config = dict(
    hidden_act='gelu',
    norm_eps=1e-06,
    attn_scale=0.177,
    parallel_block=False,
    init_std_o=0.00604,
    final_lr_fraction=0.02,
)
MLP neurons of a small language model. Each row is named by its layer, matrix (up: input weights; down: output weights) and neuron, and shows model dimensions 0-255. Each number is 128 + 32 x the weight over its row's rms, rounded and kept within 0 to 255. Numbers have three digits each.
After each neuron's rows, "fires on" lists the tokens most often at its 100 highest values on Wikipedia text that the model never trained on.

L7.up1156:142138118145099127129149143141122168109131090102163111142139068134112085172149172097113140094124123159140157130159170173130151198115174094133184116130167135131111079131185167109122105152173129153138133086093048110147101164128065056166065130151100109147149083109140095136108159132080118147108139117113174193163118092121116108093122133132099090128105104087096179166153184141087091084107131192126124082122141140132102108144210156159105125192176140139096117173147096060114097166124133098105142140108129170104124126126112137162082185142144150138141132152142135123176169092145087076063089141166166121126120176125143134098153108152100127127101134172078142124117093117152103255116168105060118137134122145148170126124147094166134108145125158138220179118150158136105147063112119
L7.down1156:127138124167160137122140137132160116123120118122072154122154123133149181095110090098131111169159122155114091158132166119163095083100102130149084134137146072092113156111113067169101104134189095082068134143119171136162125121188108159104140119153168173166061153114156127103097149127136085137157130093092144111121075103173115171119174138079139178079131085113137094129110126169112173164161130148142117063149112116155126145151141110078149175110121167167126134135175166158186194148127120157149092108172135141177096102163121112116167082103132091118100087114135091149115116118077139145205154120060118126145141145135118144202077084072088128092114146139188152170104200098060141052128098132183150093130121114199135092180099096194128138106120154101069129165125102125084135139108173
fires on: " p", "E", "t", "p", "O"

L9.up317:088099140165095158102119129071101133169139137144117081098141133184155157166091151067088112099140126140174159109144126100108112188108127126125161099171081161133096153149082091127082105112101141105114138113149106102139122149148045139134062085157130091157146099117083037088119094105112103134148136080082101112100106163171176134154128129106151114145103117111104139148159198152078161130158135188073131111177167132101103163162137147114138193140160130098087161127126135070175149117082160086155174147152118129150071149225146077126102135112120125128130095135212152143153171051134127084081184092105102148146185131176115150145073173119067167081152171153168145090129173128117147155112200144185163119107102125124157091128153155146170111179069146102061110091141132123096131113167112
L9.down317:145157122096064072100098074132122069121122175108170189217143072160091099181153091160152172168126102161090174164163146086155096110168094085138058133086146096126136047085069182092157145132118119089116153126134118165061126128095144172152188114109123143126100065124115178150167144113067113143134079089157162095165098180104113106130160156086184135178104162169149134106158155082186091098108116111103133134089154140123148099095141121114111144117148114124152139121153146159115127121162105133165150101114136106136114084133100156140079148107104160104073182066134108142097149191131152150164133100060162093119095152121157126147129120163136073201116177148134139067174134114083143099119169107110135140122103136079070092168136079106072068124142081164177169130160152132110126078118111
fires on: " (", "'", " ", "h", "-"

L7.up981:143141101108120122056094163076117091133129164112137145167125187225109155151109125139118098087166104092164136114119129141127058187092137111135125078155145134128104106121138132091136181120087105104143101075102118135149106067118096042135197141135109139183149134095111086124148052143144162204180103121088139133126131156136163168115096158107125143147104100049144093135130164040147186163126150175131070138153111135108130128132139203110142141155170133151122163123155115130149123196162158067118181145098180106117125134096081126164034120109118149123105144125098160109153128116094090160118163148148052118134089130136149077146196108118122144125139129143136128163165133113134155142164143109151111184161129180148148112101143160131189108096105080148140098130220124095104115078098138
L7.down981:116176089186171146087168111153106171148095091140079122131191105074140137127078088146142179054071076073156125115136136077168111121119136127103135156130155126124161133149175134136148134070198161115103152117145154106092163201143106180091090092103122094130122137131162135121125164097129154150095154103194145150155126127155162096111153090128152130101154167150059139164156189161091089112083160083082167161167088114125164143120118072126132120072153102157157140100130160138132100097166095152088132140145127162088077146148192092096149146137123120145139097126137106182129123042120180097133147139141126126100131136131149143096079090135117128104091130102158129132086167136150121159116127147156160104120135068159098162109151122116107160175159160092107156087113114156173086171162048
fires on: " (", " as", "\n\n", "/", " sh", ")\n\n"

L9.up192:186069091117129131061147123114092176102123099145170172127135135119177109135186168112165206126146124145149139101112153132157129165107159096077179171090101121131149132139183113152107156145185143108082148106075125123112099120119114178096100102179154100149153170136138128141192140106074131180120163135057124122108221077099131161120169091142150155134124135134122137156155148110106133116208102133126159148166094126148118106122070111139189137097093154077041136127118199084178095119058174135180141159113158127072102122104171186096164158162110145146168109148159144117151163095118159115116088131115075088127118126160123069168098127139122125115101108091139108128135079138119156141095082126133131107088100103227168154132144130133137115112120119129071056114105162163113115124082122
L9.down192:116137089153121155134108139072128093065102158127109121158031163128093194139110091198069154123092119157121118136156057118095159161156143132177169122123088117133094193180068089163140109148046148095158083162114154117147164144118148096123170132149098121121071085145141104159096141099153137130137111097096062126150148111179140126109092170136143133119119125116183124130178122156199121130082107092093081136083165128054114117148155127159100138060182074147100109122097109175196162101132177107132125121133107093101157155138138080144106130136126163166158152137131071183143155148101153130107086107182176106138200111109124150087130098133104118123136114157094160156141153122070095173168129144135097122177122137135063125120125126136169180200153132108157146167085059124078120161101122
fires on: "h", "ic", "act", "med", " World"

L6.up437:123137226131110087082120102132185130105126115161071120073131163182132159101168095127071137155115124086186108119161144133120124119050146168081145141067109059094166163182128150091160112107134130129182106187077116115119139071134105175164162175100146064041101138136160161172119093158099211165071137101091095162144156131118111134108174130096146166142103161127178132156126109083147140142141140128120129079134119174153141133090144159202202127094157097116128111164097084121117060091123159139107143122145103106093121143123118127143156128053100064052146137115121074109133127145155136104075137157111141098095112085054131151149129082134106074137166103144129087124128115152131174128195110161126121171148066156112200085133116172188108122143094171100115133136112152146200091117157120
L6.down437:114104081097149174133111162091100110151079095187108144128103090071156125129160167108237104152205100166109156103122148152119139116183096142073160179201141153121077155102158141113074167149144164129122138101080125076150141166164134156137094078146124110132186180134166091119097114102175149057156131106123137161130159136163125120176077127147134141100134096091123139123120111126106202123130129112072096142146101098165112092158135103090119142075126138112113165152154108152134113137103117057158119139090169172171136111114145067103148205110130103162119112131160093174105124113156080157154106117105126108160065141124122083184076160074157142158133153138182124103165169120058095078109127116175173107102169114073132150064097125141137110087135127156145116202160089102143179193099134
fires on: "ation", "ion", "re", "one", "or", "on"

L4.up227:103103151147129142101143193150093038120140141117178163118119139090105168123153160148128117172133114157153159178070134138160093077032118118144134154123111144155107145121152090129125121176164080143129107130121133111096172194104025080134147115144135123155145144109134073090146089129088148108130132132115122134134173089198200099112140113102255094083124149064149122163135090145151171117155107112169127114143213199136080098138137175112174146086118140145109152159131152125097160164164079132112136120106150189122091135198092186136110123108114132046183125125125162099149118131155119072106152092093138099131154162124119107159068131138105099091160163123150103180156121175107099158085127116122136158073159125121139134116184119079138095160167125135114089133168092169144113093099071
L4.down227:153085140163180097110101103068144131141154184149140170161146181167146113132130139132197131087087096078109156119137074174146094160138127051137126129175116112083113138087143096117083138122067139144164149147115118136130109077177167131118189144137122202129179133090170159129135140122100104070085141156174079125137110120023127145136122131119110124142115145188085116125195129180111137129118126150113082104119115067166162142107128100123167161136140109166134129175158086108139137093167157137137100092110105148168162111127109123157118079132090104149095156175149105120138142147131157147129105202119142093092078093095105126151161146101089157160186126128133148124097105084170182159135146129118062086132124119172108074137147107088097035135142140079182140128128172094143114132152114
fires on: " p", "-", " h", " s", "==", " d"

L8.up1258:093179119118108213113126113115112108109101099124099155058095161148119060126137097173128119119065195145165104121132121123127145113105146127121131150171112125087126150172126136133106073089067177195140145146133133153187185096131105107186168084109138156126114142062098073051097157170143122104130148094103119149110162024211107129181170143122130068119130135082155101118145185097124136137082131149170135119071172090090085144125135101115107143101131135078052094099079103148108159094134111097128141111148140115096079136180113163085129128124123122123167136139102108188120056116176165135112167186164107101209168140150215089152114089147057104133088147126150102103135127123095117152094178133100139154152093138153125093138067152150130111121155073137130099135114083142118131108093188
L8.down1258:121086131181118106110125147167071150215171149070109117119126167162125105101140161147141145112133149148118101116095088163160105164204116143161184163124125118116151110112106177116164102109123140133138131105100119158129111136096096176066112149151155118141163071161209158186078127134137109165150078071168135144142127162111147140100141079122101142130102134159095151161128072110083142111154157140108125131144148053158134156107094133145168141156178121122175154089177127126122120142176094101135169126133104158153075091090101094125073117090126125119108127066068089141171187173151140170115130057111114128089121111165155109051189100130136138139030111125066151180106126118118130121222115098206149173116161130085153103131182126133164127120153161150111156106156130175072166091026061
fires on: "0", "l", "g", "ond", "2"

L8.up340:162109203134140107182110099087113057064079101159173149118139107094161148133149190133098139114181104138156130087131120161188117185101122120085117099090107132186129132174115157159164157119103175136127080155163138132209057109103101160144107110091143033157101152144107102116119129141163098164146116051109167170106148182155163136135121129094129154109111135125145160161124165095159136135111104127124098124080133127137068119155149079178085131064140114156119202107154107127137153144117107037114175098188183083120128137135171107026175160141159122121127121112127161096151188145066132121108167148151114128128179187164119104117163127145172125102140132187067101125088121103080145131097179135125133124101131127125123141085086118129160101088120113137100052164109095128094110150158118
L8.down340:077164131166102129132123152099055115106160202128168102133171101141105088134093120101112114156130133118130152148104110087152141143130181098110117110177106158105054114152114131103158137174096112128144134126151136124094138177127191047187200156096117157091170098129174157163088142199128154126098115147141066191123063096135092170140155131165119118118157108149103136148145131121098150061075118138157140118113166074107150123154074127117134115210157145097152072155174138102201165064142178180152103133069127108122111127137106149114110121170111119144099121155128098143146110090120160172167137128087167155123172099118153176153106131103146103103146088156103164119187149127102096130148141067140117147059141160097135044140070158072139143165120170120146055087095247051123160121128190
fires on: "On", " (", "ir", " On", "i"

L6.up46:193126146134141138093124120171060172104211136111106114113140116146121125127126040088092152153121146103131172131093133159115091098169166083147102133135104109151113177152180149193169137081179170131145086154098127101138112121169112112165136171118087090161079086129100127126098132102106169104113109098115108125136142114132132139152164087128133079069109128152127147142145095123149126177126145132148114131094086110127155082095139135168187199102112148159169120124080111115102088137112096145050162135078112153106131189150157095143059094144118094113211154136159076107118134110181148130219162137115088099094109135180126119121100145090115155150102109105082129154151133142113080138173087048153136180055176084071126090066119151086171113175025095101127153149167100130142120193150092
L6.down46:138116091103092088116113114035124117072149088152152167076149133104110094142104110162150171146097168123123103119187148135102107113108073123146126159195117166058152067146101134111088183104098125160150155109123166142128141157140086134118129158079117174113098175142104131050126179129108137169105167147183120136147113141134086111110109136118112140160132144135150084104153133144162139115096153148158093170092167153178124137189135152137094032154144092144106151116180144123131179132118113117191050117165115154175152204139151134101182112116118165116117096112114165113137119144148122098148140143187155139151120155076110129091166180139073134171114083085107168073124154139115125145091120148157132098145164117111139121076159088083062147116193135130131125088079179121105155108121147
fires on: "ent", "al", " |", "ass", "ut", "ved"

L6.up577:116144106170122064083157078152168108092141095150117142124135127126091133152148095105090079108100092178133171176127158143156160107181122155118152099092131147102118142146082054140140076105133080174091142190111131139152091119105121089151186187077163141094087151074150133122105086137152107174094128123124116127140136111138120171203168091129173062168119156107105188148126155116134156137156150130103139083161095172169108131108145243108176108118112094110085122170133129101129130148119142123073145123080114125135131142165108167111114176091108177067155120139189111110144142174159140091073185137060110094115110162177069130100150109116060130103128087160052099083165125121146163167099113171146131120175133122137167177127116092138129123113192122068165097120140141116090120187163184
L6.down577:203106148104141170130105141107139128163078128059129092121093135110178173116144137145178130115143163111108084131183066129039134098061086121117099170178047146137152123110189165110111181120151123103164058152119122163049165128163105165134123112104115094210112156113117126120126166129190148070130140127154134150148125203139138164142096131137098150144148057158096133145118108106060115104119068111159066196133155160115104150140132132113136123106171103145157100173154187161122173202085107114112078173189114161119111139088137119119136143101147086145087139150087076157059094114089121135194079097153181142178108118097132154120151137120160156157133146080129080162106137089106120147141147126150112107090151111137120084092152171116159132168061109141122141177060094129126152166096089
fires on: "en", "re", "ue", " of", "on", " to"

L6.up1231:165072102146095170169113111172128140117179176127217069113126113167184115117108185128076130164105129121141142139128168104160101113179135137062119119167101109092163133115139117166130100156144117157134212148159119135107166152121115153193169124138137121131133106162096124159122102093093126200127071085128081133126074146161089137093152065165108133185084155152169153161133082123138102183138142102104100133216134141127132069068127155118155152129175156073118123147123109139153058092096097197085108127104157133155147075146158148111106143109121129122190184102172116137166141100154182119145092130103114093099107147137115078192195145155090100159094123114141092103104086140135158129133175161176120115090152111128155083124093118085140130114112146069099144154120092176172051144119120
L6.down1231:146076192139101074126108133046210099182065132131061150114104120091115066095096137111097185185123077120150067182155137101136153154122152122155134151148187178099111112114106088101084136098156156121183092160099148204126145118068163171141131106090102114100103085147105115103164148187134100116111163157150162130196137137124168133134116116111098134108140123100113123170112124134131083114109164073109174154092127148176119139152158180118095119112106076104126103087163157127165092115166141103098180166125063162179150166091107108075118079139112111053128131157122165128097129140198141113137127106084103125103159112085123152137125123151174147041161158147117139042114142134201132167169068172132062159084147147146103121091107112127095147172120136102188137144136130137115191158075133
fires on: "at", "ent", "al", "y", "ary", "mer"

L9.up1151:186139151126141108058139124138060123147137155144116157172165153128180175181120117137123119093116114151165081064109065112153136160049173149122100109113162110127146139120128069145125144159106149114118140124150169170099141157113097159169137141056101059098143086105126100126138163143113139151133121118095120141117029169156104148089190104069138190166127127121162179138133173047070147134107166160110171115096139215094138126097120172093104109091123114125138201137078139120142122186143106126171142117073160147145107085172139136138110114130127117049091135180168168158186131139122138112180143120088115103143125116133157082145080046126111123113093090191162162116187112129138197138120128188140160169062131111124150107187124144123150099133087136099088117106189128028137078137093081
L9.down1151:091118100162113133115167103168099110140105138170167105111134084109097173152058109212214144084071105194092174158144103130109079126137170097141123178104147094111067116145152092068104166123104073124086118144112181101137143121204108178148176156155131129111148149122177094116124077148214138106110111143198163151151096137049121098106149139172182158150188101129093049123176091132082148089162086179122085112149161138133163134137125053122176092116119174147203125118139145148138146170154142121198144108150122135159118101165149103131120148115107136129128125119130087120174115090098171111149122150174121115146086104143160147083073070092118123126119141051117138099157186168091100100152083087086115141111143133106137137096178151076168142136106172109099118144124182123138042109150093
fires on: " (", "-", " out", " up", " back"

L7.up347:161133074106143115138110195176080134127182090126125117140155150172099150171115110093187181061144140130120097185123087148138074139112144144162097154075066121179102141106134103160141116091071123120116118110091141068099134192090123146085021093162120129127195156073074107145122178180109121127164141098150145135155155117129218063145148125143179148114137128131096164130161176048131185126127129162180137137159175159068145101123124133126077128133162111163137093138085116136098130133105143128108153150146136151096108127121133144173180130147128137178156138158110077123176176161121164085164118127131096134095115092133123134123133151092095074155154145091139076082184113119134071133081141156157151188094153066150157113114118119189142105128113089166100126134138166084068115094124112
L7.down347:203064164157157083126093114100113100161131117142118173128129165090139132098167131130095139179187143205143137133201140099092129156123116127152117141177142197119109121158083180142112154134078135127126156114141206145162126113110098119128137158130175073108148141152152153135137094097160086105119055147111145164149107130099081073109145205105134102111131094135128054083078126143132168118181162115108134095151080114086067165121164165167080103179132146107195145081158070115096116161098125147137124152167123081131140081133106118140119135151168096098108110118075112085096124098172109125175127144158137078183139157120146091137117138111156140174137089179131135159106113070152130159203108109079150107122050118130136149079152125099191117169065063140068113118106172086147138159178139
fires on: " new", " un", " up", "ic", "ang", "irl"

L8.up867:134148112098101102154151147157105146075136088150150127107093193148089068183091135139124144154127116140156145166171105111185166114184139100100155150068159136134146128156175137140145121088123121132150086048116138165168177162155160108093213121101088103128180172080113151138112112116105080116121117141131113162126104150109128156142111174084170141118178120105151126134153142099134152144144121110084076178112125132094146189123117122125120180099060074128123118121106136148139169097112130161130111124037131126102153149124107190166118167130059145154117120142110110122149145136124132139132088091146048141035152120138120058116198138087094141178164133176076148063090138110145087139146133092210149114155116164103138064136101117100116073095202100119098032121119148107130156062135114
L8.down867:157128077145127068155148086077106163112110174087112148159120118120197135145133144061145141083103125129145130141144129116158164204163123100171150099120096077190101091173106154137113105159176154124141152156136153068131155102136095172090036138127183182060080068137142131130110179136170127171099140118150121132142132078117166104148157144120109201113062142171126161143125114136128104182133112149160152121181127135213100094149104159107096099106139159176068144198138131101088159118171105086081138204187166162151120138143126101138135133135128073074126138103140186117162151102105148124131200101144069084179074065139087123119143089169117118098121135099149115121112082192098138164139106167109182099127141105149113128124144112162129156151106160134123146165086100109132134140093085
fires on: "en", "h", "F", "ll", "ug", "ar"

L8.up858:183081097158081098115160135102168117155156152168122123101084157164137138163126121099080101154152165231109148168168099104083123180090111175128196095122130114130143147106133124134092123118189130154169183061139091112228104125152107100145135116175128142110098122096070140145139130125143180108099037094143140164132084118112151130096124089128119130124090127129152114166155136154034085095127171082069102129116106150187119084099107125101139162093163116145085129134095131163188086110168106171094136120178103140086190102158116181095195073101125158078076101147135124173141086075149145106173095132103163135097085113089115107107069107102107179125153133129108102124156106152122111101161180161128098162160149109106116167170154084127072111175149123176124141114118153140127175120139175
L8.down858:125117145155143152120093154138078147177141134134130115174176075191146130141097099050117068152116097061141143162157167130149137088120148090175116139089105110156109176136122116112154109130074115109153148166118109127078118104144173181075159152078076158150174085123105132178086122172111187120143102148055103127167074137154057155152099101124150121131119146151106150151179146118107179173073109105156102104118113121163093189155114083082113105172168143153125116092167201143096074157077144166095168144096089099112127104141128103175126163147127139108143182150137140073118149165081110152104169141133160111141170129151128088134127158148139125052115181066172132176145139116123104141083093073152141134150100116095143100106138207136082094077119108159128109179174179152118143109160058
fires on: "ore", "c", "201", "it", "202", "o"

L9.up195:104113157152138184071125082068129153109141135058086116101137141173125101155167117196152158122145158179138117101138089146138123098127137068067150077093116076146162142167093171124130126138144120158162128142144037092158129134131129117181157120121171152098118108118130110122119131125193188080145163112113124191120094101135080138159127171080122108105150113131105090173127156139060141158103090135117135115115099070124137147112147135158075160100164113135093103073115151050117130155132076120186176060157133065167142192143175071109127145139112075156077106140134117118101085107084141135103172116140139166137165152154189099157181105174101166094097157129113089148156074150153124196174114166138156171106176146148186092184074153130143098123111133123168109102121162175112166133143078
L9.down195:042104091069130131147109159132137135140134117120175116123151088090165156071195149119123138110177197150192155130196169110147148127086096176163100161123138099154129132123146097050175062089115122127191142066107078122111072100089133131099066113159129088175073122107124098116124135118108125141103099123155099123127102159128130150131188075111156159135134141129104154103089123154068102173102172150136091155116164151101123151142118123146122068152143120096165129113188151158131133150069105119137105100122103159190092114135088111122113138039102163126210200107100107115178140187166092113126113079119143119143074158160110115119143102085133093194136100147132131117143147110102129085123131111157129178128085083111091159148150183188174178163124115115073107177089106155136095042111182
fires on: " trans", " is", "eng", " Trans", "2", "l"

L8.up202:136080109134153126115065157121157105125155121127121072102125199136173189115110091129141207078095128113123129094071094107158144185129082110110136110138100095136150110147140217120149199140138139162161074121154135131089107091112107191118131081141143110168165110079123119182146145101131158165115128113182160122130110109106128129155159106122169098128129136062113138134147082096131192140102092098132158135028120197102114144100152117108115134120097130165104091165202182145155088117131143098059112145149142101115149122113051156059127096107151159117124149105090143105120120138055115146100114126065151103064144148191081121055152122100140089136181055100106223138164120118140144127128125131115190111127112107164164119118188174135160110160196151094082144143169167177153137107129127
L8.down202:154136137095119097128176076095137077134124105152130104090083095097171089126105117156117068075133083168136102165120119106117135167119096094112160165088172131168132165157142100138078171109110063182108210097103073121142133133130122152060113108085099167092124122167123101163108105192177142104106123102071112143148176189144094114046156156128140134097114104088170133110066135146099098135171122168128088157123134126167103082117113130128120152155125206167104117148093097103148160161097157107159091132187150132157125089114089142215114129109118084137173093052193074126106104132170166079174096128157122111137132101146161143109150100091145118132143130175180101149152157099083092092144138179171144142180135126150119164119097122138138130157073103167169095093126113147091188119115137
fires on: " was", "w", " president", " DF", " friend", "ong"

L8.up180:134149181156160123137154135208172141118121186151138099136154111145164115131103117187131138093077116189135141126173170127134155108146129162122123044149159157103141108172095167107098203145075124166112141112169164125178120094078123142158130129108083135126122128094095085117112092147090107093112138110062114106157084142151141159135147115120185107109097139042102142086158145144084103191116162156115146107099114168077108164110169089122089125065079108129069082114130165132108098143078167140096144116191110120133131143108164105141157176124113111107120132107145165168112073123079073114108176108079084116091194149104132126170063100133111120112157135085093127143163135128112074155159111107100133166149054117165146107161124143139091082108148144165101044124168118127106097144072124
L8.down180:098119111130131188181134129112107131211113008147080165124137139129133132102134097131147140082139059085135136096106169068105059102142124129131118180043122115154128148162164114163160120137149095138108064087142091187163133150151189159129130146099112204133118138147132145094119158133140168161145131114114164184099124149111118129173158141152076134092121130119110158124113066097142144091163176077152136185139171184076100125167110141081116189126146090108114144130147133113113118136137081103120163128129131072113088098085121163144114099179142167107136098174089031193097123098133154149170126137143135141135119165102099151098149138143150120128069140168136093086081155132161163077136112159108121114168218122119118137105105083131100139078149155163083096169122162139116157107167133
fires on: "ch", "199", "che", " Jan", "in"

L7.up135:104068077105141136109109179122106165117162161116228140085122122139162094103119134086203118170128116153130153115098151141161047108092130134185140057136120093136065131138180125128114127169124149180102129148097097077100150122166100086107091133161175110118110149111130087133124093120085159140145117111185138158187082092141080132073095051140223104151130131108131112146124131187086158132072133176128163146150129124111132105161124168136125125096177128093090091131097163192117136126076137144147149173165127134126078117164134166148080119144125091100159120159159192176140128126046116122146094152108124145148138135148174148153063167130125112139140092104165163151103071165106111121105159129128146103145089133148207150112167157160112121151106068117121107133109091135080118136080124
L7.down135:113167134165127111100143091157145090131142142157061099135081143138155110087056099143089161108165104129141120083067100146096055138159107096113087112115157186163147164130087128110104153122169152087091057164165107137151126110092115124167169167154076137087155121088153135166176171064109070129089163115114142151146160097126132113158091135096152077158119058115125162127067181139169103111132154134133031127119124136123093144101078128144144157113116164116170146132126144147112136143089135132080110151108127069151149150108088095106120147138084136131137103079126068119090090095182147110145148138094131099134165180173117155105151104128146143107090152131164151108148196111113200116152142186138141156134097093124150068160116105165123103147123127114159166137153167156020097158070109
fires on: " al", " d", "-", "z", " A"

L6.up310:077155111154052091153159112173124138110131156074148098104115170155126125195100105162104149105149119133131083130100124142132138038113136102133142088117081172150158156191070139116137183145107141140117122152073098142163132165138123118053071125151124134108167104100149092064122062137177157117148104135146108163116161095088180172096154115161160140133156153101124114130152108169145098135161151127158172140135144176113113113056131137128080166116143169113089135100112170097122177198112185114135067101124180128103103204141153127145136114128108152131187175185144115142200174148155137109131126132116067137112137151164146144169099129079118128090142181118107139087104204083104142141138096167084184101125130155092068163084133124109168150150131091090133109124157135073109168115146096
L6.down310:200067118143143121136120186156117115163166091090153100148144073071130102056178098111130111176137127211125185145128059114140114159111099146155119100098104128151111100153098210126175112130187106148120150150181156122102172098128154114165131113156165129128131133117068158163121106107121145098105063112140146082144060179178083101193149113112067107146106127162149114158105142114134140139123162132104164111138069105125160077121113123087188175131053146139162111183147112115181065165079113169198187140153137093097124095113113164165182141099132126112096108079083119120097156128127121057129152133150118124144126100098140105147148135168118112191172136148121071134114100152127167134145139053132122091138124114141108139165147109182088111158095127161046123102118106152089128106131095
fires on: "ic", "m", "ang", "ell", "am"

L4.up901:161152115183109171097154162076126092120178099179200116206143167202121076080120132077106148150121099114118133162116098093168163090183107136135108098152093099130140144161138172166161096159107103165127158191156127133112160137083130138162160112111234133126139096125153124082149137114146124116126136072146099165139083131132151109111142133071166112124159128135072166135127137117086203146147136169100157091140132157104111104091104104123222119136136111082115071154092138161113148135110147173122137090142107089103058147176151149048092130140134095171195139114141105131196181147139123114149128115104161124112161127135123129153066090114114109167136125172147101192159135153112154093125087149077146133111076144125191106088099136130118165135140086142142157131121177131128096069093104
L4.down901:106105122084139074137085094162128158133054185085057150062132109096125155148154119212169127123173175157127151088108164161151077182094139116081137161109142126167114133068142076079113137117147131086140128086115146156159126133161127113085105126163044147132126132139099146184092132132086157081096119165117155141155142125116099170151138131156093133127115164140169112109216127136183047097109130114134126149108129103171144163182154151133051150142139174150140148117144090085134107114150132110106100141116118172145173126066077093190140134127139135071059103146109145081050064108116129175125154178163103123123085120132159120108194178138146142083158082121129160089099149082133108143147160118186070122123157154139104064196177135121133099117130175097097113127140087127132178146141149
fires on: "ic", "ou", " Sil", "on", "ran"

L6.up881:120124116100139125168081084153111129061175151127149111114107125072163126115090094116125136156112121103077128067139172154185136166103129201154127155148141080105108093117153156102174095204153204144146176159126156135093174099111104169153121090111194113147124135121105118064105166135136093100156121092120101182099133134141075111084133102122208138156116138168105099104134086115138184147074130151106095143072127134073134140097120149074140137103129142080139152145140127178179086151096141155098098180095134193156115090169126113196098167123142095137080133088172143080195136087180125094103083149088096106152189098116192120111156102058106154102101134128149136115187131144113143118143187107108120073109129162144124127087067092122157126141065137147132163141113147085141135106098096
L6.down881:138197143149136130072134170159151183163150106116094097145159042161071077133127197126160151136179124165174107170099149130159080069169075093170142058119153128129144126124108076175136185097192116102126135105117105076175125123104164091077149181138073140128110103117145146166174077096077140190135128159122127116138169079119181183178110120120124116111123141163132150134062154112153121158173165114151104113143112150166089135153105131167085072147109133129107133063161099114088142082119096121112133150117116096089143158161132121103134098137099179127116153095032094161043106193087149173176188057147093131075095161111081179122178126169135094120121145129091096115112135162133103118172055085160109176161146117089174108116138148135093109125148137122128134170150138125095106125146129
fires on: " but", "-", "z", "h", " Christ", "m"

L9.up1019:085150112075120169104135124061111111092164124159072106106109134143144136168164143048093161101172172185160102105139103188168154186165115097125119136074089110134117114156156129115152152116141138124099139105078164100091161129108084108151127114076109110187109125114098119118113107191097098139162137163138126130130135141202166161123180120119120155121123105051087147181154164088098167113152196119099121093072095191099165152166108201117127128127155130109115111112165079086145113131106161157118148182146154106156123162151099099144147170146074174101080121176127109133106159070093093154156156108121091090112091153133167054147130081063205083120163146183082186149147103123125143188104132110149144139132095155134142110174100145119130034100083127127086114150146189132120084135132119
L9.down1019:160175110137087076064090134138119129136174185211149144184181106136123138092062103167174137120138050118135128083135083115144112155133115094135107170098123111092089127134179156113114129173170102109101175134076133041083078143118094098128120137094152161118155084158147137108173139140070140110155121139133185167146082095120137149169103133144139112128133079173090155128084178107095145094132124093088147080130174078074083197173087167115182138121172115102116166099079123103096163105184117175152136106060137132147144066091090097137133120112112136099124166201133155131159066113094139102143114134127114073096194146155181180127139160086172123171144176173162144086155145137099098110149104102112117119098074122101135111124101097152158091126167169130137112156170176133136123150138134
fires on: " (", "′"

L7.up371:110132092120137147034143112131071135114128122091097134096154137097104158162110099161174150124136160165113121115129101116111158164086104076115164108114132134145150103152135177202107077077120096133148089162091124115149167056105134152131160113126138146130093180128116111178073134093134078138093168174155130145073103160160103156112120120142151132140132139147158187122145150181119154161136163100122105118115147101113089125083146121186147141121163150078067139134128185140134155151061145069120139086135094125098105102162080159088037169213134144139113104141125094117098154051161121066173087125132117093121189101124213083144069152067113144181120131117107154120057145154099078166083147105084135135131138143087139136154127120180169103145132087192158121132156117160137141131136186
L7.down371:156089098127095136195123114091144131121113095128117162187091140079147164069128137134103089086123112066135179091120096121171093193145121106157130181112185143092148152167149070085148164138099168150146142104145154165146139124131142156118161135143139115105165106129154160086106116184172107111117133120150215096155149120110107139131152127103112132141061126119110129076120118099128063106131124146139142128104128147158101180168100115065118108167151121172101141072195075094120209165156099100150104144140122118181187138065161138136156146086120141098024171116180075104172111110084119158129130155110148105165055168104050141151132135119147051126125132141130096123099171109085123077145138153158128097094091196130131066161158139133099180139166117057108134134138148092140129165081088
fires on: "il", "ou", "l", "et", "el", "g"

L8.up274:164078115124125132067147114086186126082092163108145149141126165116168095159141126091128124100087111127122116102149093104092074084117169146145135092136095142157146166144076092094186146165112124142150144109134115093100126192104113114032123053155094118134074138085137133197128110144049146121166125118084147132193167077177170112107089110163144112171120129126080129167129221156086185095191127081091181125131169154087063126147084150133117165128111165179079112168126107105177147132072144108138152124111186106112113075101142158129172118140121054163123145127081172114104127127172123096079094170119165120163103110126137135139146092154119054081107117176128123132152124125150125125127150130157149131102132102122170124149158090125159085103153130085122114127174161179137111045130176
L8.down274:118147132112145101153170124160078136129147109123057131137123121115095163117149087115129187133076170159143133129121108095157101198146143137133083101121182103155075151115142142117115124121175165095104115131131162125169058121099098136143107179051194136083156139136102079125128186087198087128123092076176032161115106173086104184120167152078120123095152156112119082091125080116144111158090130149158063122122109180123112119156154182130207170081138164101099160143143144139137048143147133175140116163161126102092170114185192103089193145163162129091098112128162085142171149104097136107152128131121108149077140114119134134127167107110130191096135103063196089129117143180078051138123142097141182095091159137088135109146102105142172140149158115115137156124107120111119106169092097
fires on: " is", " was", "ic", "ac", " =", "act"